config.toml
num_hidden_layers = 14
hidden_size = 224
num_attention_heads = 4
num_key_value_heads = 4
head_dim = 64
intermediate_size = 896
vocab_size = 1024
hidden_act = "gelu"
norm = "layernorm"
norm_place = "pre"
norm_eps = 1e-05
positions = "learned"
qk_norm = false
attn_scale = 0.125
bias = "all"
tie_word_embeddings = true
parallel_block = false
init = "normal"
init_std_qkv = 0.0273
init_std_o = 0.00516
init_std_up = 0.0273
init_std_down = 0.00516
optimizer = "muon_variant"
learning_rate = 0.00838
lr_mult_o = 3.0
beta1 = 0.9
lr_head = 0.00443
warmup_steps = 200
schedule = "wsd"
decay_fraction = 0.641
decay_shape = "linear"
final_lr_fraction = 0.1
batch_tokens = [32768, 65536, 131072]
max_seq_len = 512
doc_mask = true
train_tokens = 524400000
max_steps = 8063
dataset = "wikipedia_en"
MLP neurons of a small language model. Each row is named by its layer, matrix (up: input weights; down: output weights) and neuron, and shows model dimensions 0-223. Each number is 500 + 25 x the weight over its row's rms, rounded and kept within 0 to 999. Numbers have three digits each.
After each neuron's rows, "fires before" lists the tokens most often just after its 100 highest values on Wikipedia text that the model never trained on; "fires on" lists the tokens most often at its 100 highest values on Wikipedia text that the model never trained on. A number after a token or word is its count.

L3.up159:493488504451529555483495504516494454477465485507473556469544502508483488559524498441533487511541444469516436516468523483495490519517492509491505526477481474518513499514472474480508513463506504514472526531509536487514476509544463521496473530536486513498484489495501508514487524449499508470476518494512499517496495475472467451513521497539507481469469492468517535480530474482477496493490513489494498515441518529496533502535520484524517490478463529523501470469507483538506504538511498526488554490496517516439506501504499494510475509502477477530478518511520527486494513506538492527499477509496512515473495509443522495507464484506566530518522530450497548488472511543541489488454
L3.down159:514529544462496527506476489464475460518515468532520508479526474475472497504550480438514544522500469518525481523485547526497489511487509474503491477514507436547492468490449473516519520473520501490457480489526501519495475526564527500494509496519547484553488487497509512561462516458474518548506505477513494496457506499500518486484513501490496518503497480473496526516488423465513472495529508455547505494456465514508534528492537531502511522477486527520505470515480490517526543532505524518511500523454531495437518486501490498497497529503492500500471521498519516513461463503520493474497459468529497520486481471446472473541497516517510502484530509514523507477507507515520480490502
fires before: "al " 18, "ch " 13, ", " 11, "y " 9, "was " 4, "are " 4
fires on: "ever" 34, "ere " 21, "ea" 18, "at " 12, "man" 12

L3.up132:450541531553480477447492510488459500461528454477467529513510440527515506492502491512511483494445504515510509503521506463539495482498480453521556467513508544471526541479476515507499491550546471542515479494459482480462465530531501475497456480495483499486471493496566511506534515506516496517488476538469499516508501544489492511542554491534529481513505530467489502475529485526493524491480526491519505499503490540494497457526507491464477525499489479479513526486507476483479462540467518459497483466531526497489467483553467504519511513490496533514529540484475444495508512482518474520497507521518476463525512542486493507484490487507495485504506477528489496485519494494521460520525
L3.down132:472497537501481482527513492502512508447475483516457529496509465453504496533462482498536484499508512533507519506463539502525469483457474444512525504478499528479545489487465530525538520481483501515492529531511503537492513483500529470532499485520458501475507511516532469504502501489530489508544459529501461490480513520492551530475499492522515522472488534488487491488497498508534524522511510468520519448474491491462497492518467517479528503458435467486492493536475501519554470449490459476519478461525495507558439498516523478531448459487501527476502475501523509553508528509479447489533508500522510464518474528490516486458532480513531516517499505522492510518524520493513493529496
fires before: "e " 17, "e" 12, "er" 9, ") " 6, "on" 5, "h" 5
fires on: "z" 95

L4.up39:458459509526514482469528514508494529537503531525476454521481459477510508502456515448501498476466545510503499497533528517507526569482480476467522492478485531519520492481475524532481504495504474521539506530507504522450481465497504552513526466473481503529524493498518511493554519538496501540505483501481457499477496518501500531502519484533503485477466501455505524468509534514535511540511498491497517507484463533517489504504513493514494497513524530477496480486531526488488466457555522492536511493541530482503505558494504470496499480465465513548508500470465517459465548494499479496497518521468445493543509489524446463495506489491486529512490440464525497487474474519488465500479
L4.down39:484477521472517489499513503509482476492478549535463491529477518495491526482543494531489494516474496486508508483491492525487420551516521528505526503468526525490491491538503514487459515547534495493464506477475474480506521433496505519525506565489473489528474517460519515497491515522474503502530543515501498474468504434500504494526520486454496497510504528532451516516530468443513515482493486491485484490487501478570474494517497519524446477539499521519502475483511501453491524528472478473516512496512506490494513460527469526483474514431475539505498496512513529511493501490528499485545473479496569516513491523467534470510513450490521491493513525520498501481483479523492551521479
fires before: "as " 19, "ec" 14, "ation " 13, "an" 5
fires on: "opul" 21, "ell " 21, "oll" 15, "Sp" 12, "193" 4, "il" 4

L7.up174:538492521479481471514478542486525502534514501524468521460508548491515479495491487514523455521493493471497504505482532487457468499486461453521522537506477508524480508495490500520480478512448519492467506490508508479492532481476501548479516501556467523532483517481549507491519464481463515495488499499484498541508470535496478493488502464498529492574500497488536501512495507492524531501507507516530492497547515498501505498483480508512490517444516463466513510487475541498485475504503478492533473491484484514468475488489500491534534519468510501475504466515509501481518451547497514536492554480482486465501517472454548485578485509475462485565517553494508494452479518500511518562466
L7.down174:503542535507514551486549525553481521509500507446472509504521488476477486531491550501462499521498496540486489485514524492519471490486499497489508523470507447498537465541490519524491476512435499495531490516492497499511479521506519541504493485520549461451490460530475462515489552512458491489473505538523501460508523482484514502486455479470502478512453504477467511500490540485500524455492532508487490483514526523502490500488536510472525536473492496522525516498513492515479495488505490491498520474491512479480510528463451487495509541517525480468479507494538461559477454500481502506531496485507488479509488482490476514469495457482482546509499502503500509438573517563510538512535
fires before: "y " 14, "i" 11, "for" 10, "sion" 9, "form" 8, "sion " 7
fires on: "per" 45, "ver" 37, "er" 8, "ut" 4, "om" 4

L7.up564:498495535489540488487561472511454480527504485465496524494508492486512524493516562507464500520522527524482522502473489494486529482536489473496488504464494474566499508548470554495530486495518556570482472521498449496508491460506495490512487537479506489526485467483477492536565489521417520446457550540485508473525486487513521524490519492495532469514495476489521531474521503490474464503480512479496503472478462507516502465467526496538458448494487512499516496479517520507508469468510492524499550519492500478496534536476541497512505521513527524473523474510466505527502470465466518505486520478495454484486499508513508512476467479470493504464516512498520511496508516489503501528491
L7.down564:511502482513488465483491471478528497495530523526517504540466465477498509527496519504461479493485496501488513480462476469492451507521510477468499504497540522502526475508485494470493498517482471491529493477512520476501529513504516433510487478473504512456441490498499532452507532511497466554514514509536501508472554539526508504503520539499461533507450467485506486479530513526468494502504490527463515484549505491519483512529565465516497503516502525500477457542481497482505520480542523492480468535500509445556554470505462539523496499527526503457514480508496488494498492549473472524510509487528497497456521530557459524491486482485522556526476485518487477496485466471531500515491
fires before: "ec" 19, "tic" 11, "ot" 8, "o" 5, "and" 5, "e " 5
fires on: "j" 19, "om" 17, "i" 16, "g" 7

L7.up117:475503489459540527502493490505512472490460502460471544450481504474478497490516503459528518473534474549483502482474524509451437485491485509483487500490499535505475477434525546448491488488537534499505476524459458471465493501516527505497542531478489518487514530496539519495505537476463512502517539511520512506488486478511473534562493474484511540537523544529467514498482482510467487466514510518542559491541526498514513493509495476512494453454496472509496479532510510552489485503494480488524458488545496500481486484507519511489524500500477521521476517469472495516484527474495471506544558493513493518531481495518524486519501513518470518502465506447514501515526495532532504478509
L7.down117:490523505482539458529523510504484514510482527555520483501495528494524466527564486478481512489489474517517523500473526487480491497502497544454518521497527471506490500465491491478496483495469521461489505512475478514540553465504495508508511521480524519487476491507444528506504483517509466474496561468510489490487503533510442455523480465474494488529515511488479483508452519469530525532510533492489556506449511487526509494533493456482476496502469564517466474511465532550525555461499486488519506483489501470447540473532485510517455469499457494487554508485493482508483524525456498518481516500507526506505470489500486516495528503486522505493541520544508490479484555478514469498507
fires before: "s " 53, "t " 5
fires on: "'" 57, "er" 10, ": " 9

L3.up112:492508497509502548505514515510530496469512486536462469490567495506461541492494495535484494450534488514488528536518506528485522488476433516500466538462479480488464462506497484493501477454504491486539474515537524474486499476467523501498479490512485503485494485540492505507554561523486461450517469478517512478472489542519507477555468501518516501516489502523504531556524526488498522502474523501509497504470463536539489492529542497485529504483502516522497518510492469509474434493498517511484522485517500483478536479511481508510504507507517465492464487505483493546489474514514470511467477554505449464506491467505528471479458509432497531518529516542548493500482496479529514498487
L3.down112:526456478513535492537508467516474477411541513527546445519494499488518559476483503509502488477491545498517504513554518521508529482507451504484473544489465455499515507486481492496528481492499513519550456463491499479501479461450496521499460485509455517448500495535489502503500478511487505483545526492500466528495511489552488494531477476508501560519470516509528497484503557492499517530474542478507471483513492515518509531545547524536540517513466523496468487508528457487474491466498504498521511448535488500470530501514450497477510503488482540492485508500520493533514479474495541476480503528469508522514548469518507498479510495485529489495523499488490489499494482491497473506514
fires before: "5" 17, "8" 12, "7" 12, "3" 11, "6" 9, "9" 7
fires on: "18" 67, "17" 10, "16" 9

L11.up256:474483480473509503491482508448465484492525511525514522515491526520485534495519549467461498487456520519537504477507502510508510458509535523460456482545527526503546478494523517512473510478497501509504485482510543537480493486501506503490503499529509454484509502490529555499515513537495504499537553516510487536500504524507512516525493438464460467586478522523470487523529479498464534484521477502517485494516497467528471510486532462522513488486475518485499491544569490462514515513565492492519460481438520488479527549482458494484509486502487489505497493483495497485480526481476495508452509497530448477535460513490510492489536488506502487488519523488503463485479474451479521479513
L11.down256:542483499507483480485481517487476484568445519514519498424477543515467488511481515523475435497456519515523507495519505529503489515516503487493483558492511535468480520526510489511510502540474516503506512464548474507518489506491519495532503494491460533471496489498460525538529494511494446511485513450479533515528532528516486506463492512503512551534534528521486515502496494483501502537455522520492522496471500490485495456500483501483454506536498470548521511509499463536501526506512509513498517499523532439500489504484488469492487470535479496481486508510529503460522481507500431541470533567485503504471504503499492509499510495529429489490520485498488553460471480500507503493474
fires before: "s " 28, "2" 8, "si" 7, "k" 6, ", " 4, "el" 4
fires on: "'" 18, "A" 12, "oo" 11, "{" 8, "as" 8, "eng" 4

L3.up690:530444520529504522451506505536512510504532498547491461473503520481475521490479521504457519466534490510523503493513509508479522490524495486496525505520516499518490513534479497490500492487498517557521488494506529440514492492515518539512481510465479541490487512499470508510508495493470471478526492500483447517473552535487488515474487532483459507476502455509533506505476502480494528504502488506481534564473490516528479524530533460462485503480494527474526526491552461528482504503476505525530532537516511481472409516492440472515497495509540478482517489507517499489458562472531440500506512513470474467509470507480493516514472534491524504537503531472512489487469517471537477500463
L3.down690:472503474509514507486486491532487485543503521529462500478523480529468566520486487538477510522539549515551490512518505557504491487484485471480506534485504485488516465549517477484477499454502500549492471481533504492477475509496509492491498474530543521493485502516492488502481526538515460534510542482488462500485494455460461505468570520438506532497511500531511499488465525445506554498520494487530513562478474500489488503516492522509472528510521496483511535483536465534519512486466483485513491501466465494461477492497488469470492486505500492474445479480530508523466504456495481522484487514543494530476486538515499478477505526498525502474508554513506498538487470488461481490529
fires before: "0" 18, "th " 11, "5" 8, "7" 7, "3" 7, "8" 6
fires on: "18" 42, "19" 29, "17" 7, "16" 6, "=" 5, "of" 5

L3.up47:470532521503460523543504556514493489503515514497468508542506495501540517491472501506529534488486495480514479428510481447540507476535473494476538507491513551539535453500472466508525487518454486544494482460463507525475551493469527517467494528512527493483483504472516488486472482496475536488511539509502513507515482512475487485479476499486434491482535494500470529490486482549499560476528493535486496466478540493484505521462518500486523510509470522419508472496518486500453520506455488517453479469484495488513472531494450510495506523481520517495526528527535497521552510503499496473512501491519519481517514528520479478503517533499490503538494494520537475472510483504534500519482
L3.down47:479515472486497515502492482510553464472510479534478504529513521506453496499469494549509484508503464507480489468562470514513526515466513511483536536498493503525526525501508509513513476511481487492553516487467470519514508521481499480457494489482502507497516514534539484483519499538520482500481474520502470515433525518466502494511456458488503522558493491465487453502468476502498511484535524486485489484489485491534510473552503531513506482537510458461518484503488467433500505520501564528481499509512514527515488523507496498475465489510477534511464491511489487533558509473527509528513506572530480481450499513457479523492516488457474503486487529524518520526466483458491529556529
fires before: "i" 20, "for" 8, "form" 7, "ti" 6, "t" 5, "c" 5
fires on: "per" 70, "co" 9, "pre" 9, "ter" 4

L8.up269:464504525503546487492454530500462541518469477507522519523500473478492511527479486436526494495505481485521514436498505484526527497539462471546497449535492525530477477526505517503493517482489462499509472480491467467509506553493557475539504526527476502496484523520521530535493526500546472479504494494480503496477497509485522486468484543531485458464484510491500500488509500481468497487525471493511495504500473564497521475516530491501506505473465522489432497503518465488490474472502494495551520472455499486528491480490507476470539503489468486530511537522437486502513497502534504525461476491476505523531494535489532519503462502514498499488566508496499558522555518467516503497472
L8.down269:461524495504489489497503541487503474488504507489516539502535471522492515478465491480521483472516513515481528502513510546536537526486533483503507491499516519493456503523497468547481522429500464506502441490520489521510529509470491491527513489500491525479527499499500568490496459482512501514507542492504476500526519464463493513470449507504480506517509511452520533509514451504506512464509468456523479529475537487469438492499472511507457509486477533484506492477472533504514517508555454480512557482496488531483513517505517490532486477573550524511495500527555495490482490480482484502528505475521513445531445515510506518464495482459484510487512485524517492544532451492478494514494
fires before: "el" 17, "e " 16, "e" 7, "ation" 6, "i" 5, "ered " 5
fires on: "z" 29, "ev" 19, "v" 11, "av" 10, "sid" 6, "ov" 6

L3.up139:492461472476478554507494515559499469538514491453535467466547518473520513531514503477483509495506486509487498525478506550526507498522521563498535472500473538505524524481521521484515509431488498513467444483482513489485478481445517491538502476472533483478483489508502489484494473495457534498489470470489502486494505512466474547515537470509507501477534440481477475512504466463492483522507539518496529497524543570496507543497482506516518509484511518465519511508493493492483529555496510501468470511489523501475455499505496485498540457522496475504473512498514490522490511491481499479467503521521473488509537525484503554494512534483530551473551518503541537479491506478501472474506
L3.down139:455488505492475535531520516520516491511505526501518481513520520499532537498474516471495525524515512500519498565528496513530540492483537514535489508515485513482529510476523546502487456477487484541491505531511502518507511478486466507510475514515519515472488511500478498497513453519459480507472498455512544491492520519489451528466551508508504483490484482492509486523495478474471494548514501502516522525512513503524522487531491519500485514487495421472490529504496418473499505539448478474473460525476504452466474549463491483481518486488501446507442550465471504522510482474499508480497482472497467512516551499500455498536505534480535488525555489535541519491461511517525491491511
fires before: "of" 16, "om" 9, "and" 8, "on" 7, "ac" 6, "oug" 5
fires on: "pr" 41, "br" 23, "Br" 22, "Pr" 8, "comm" 6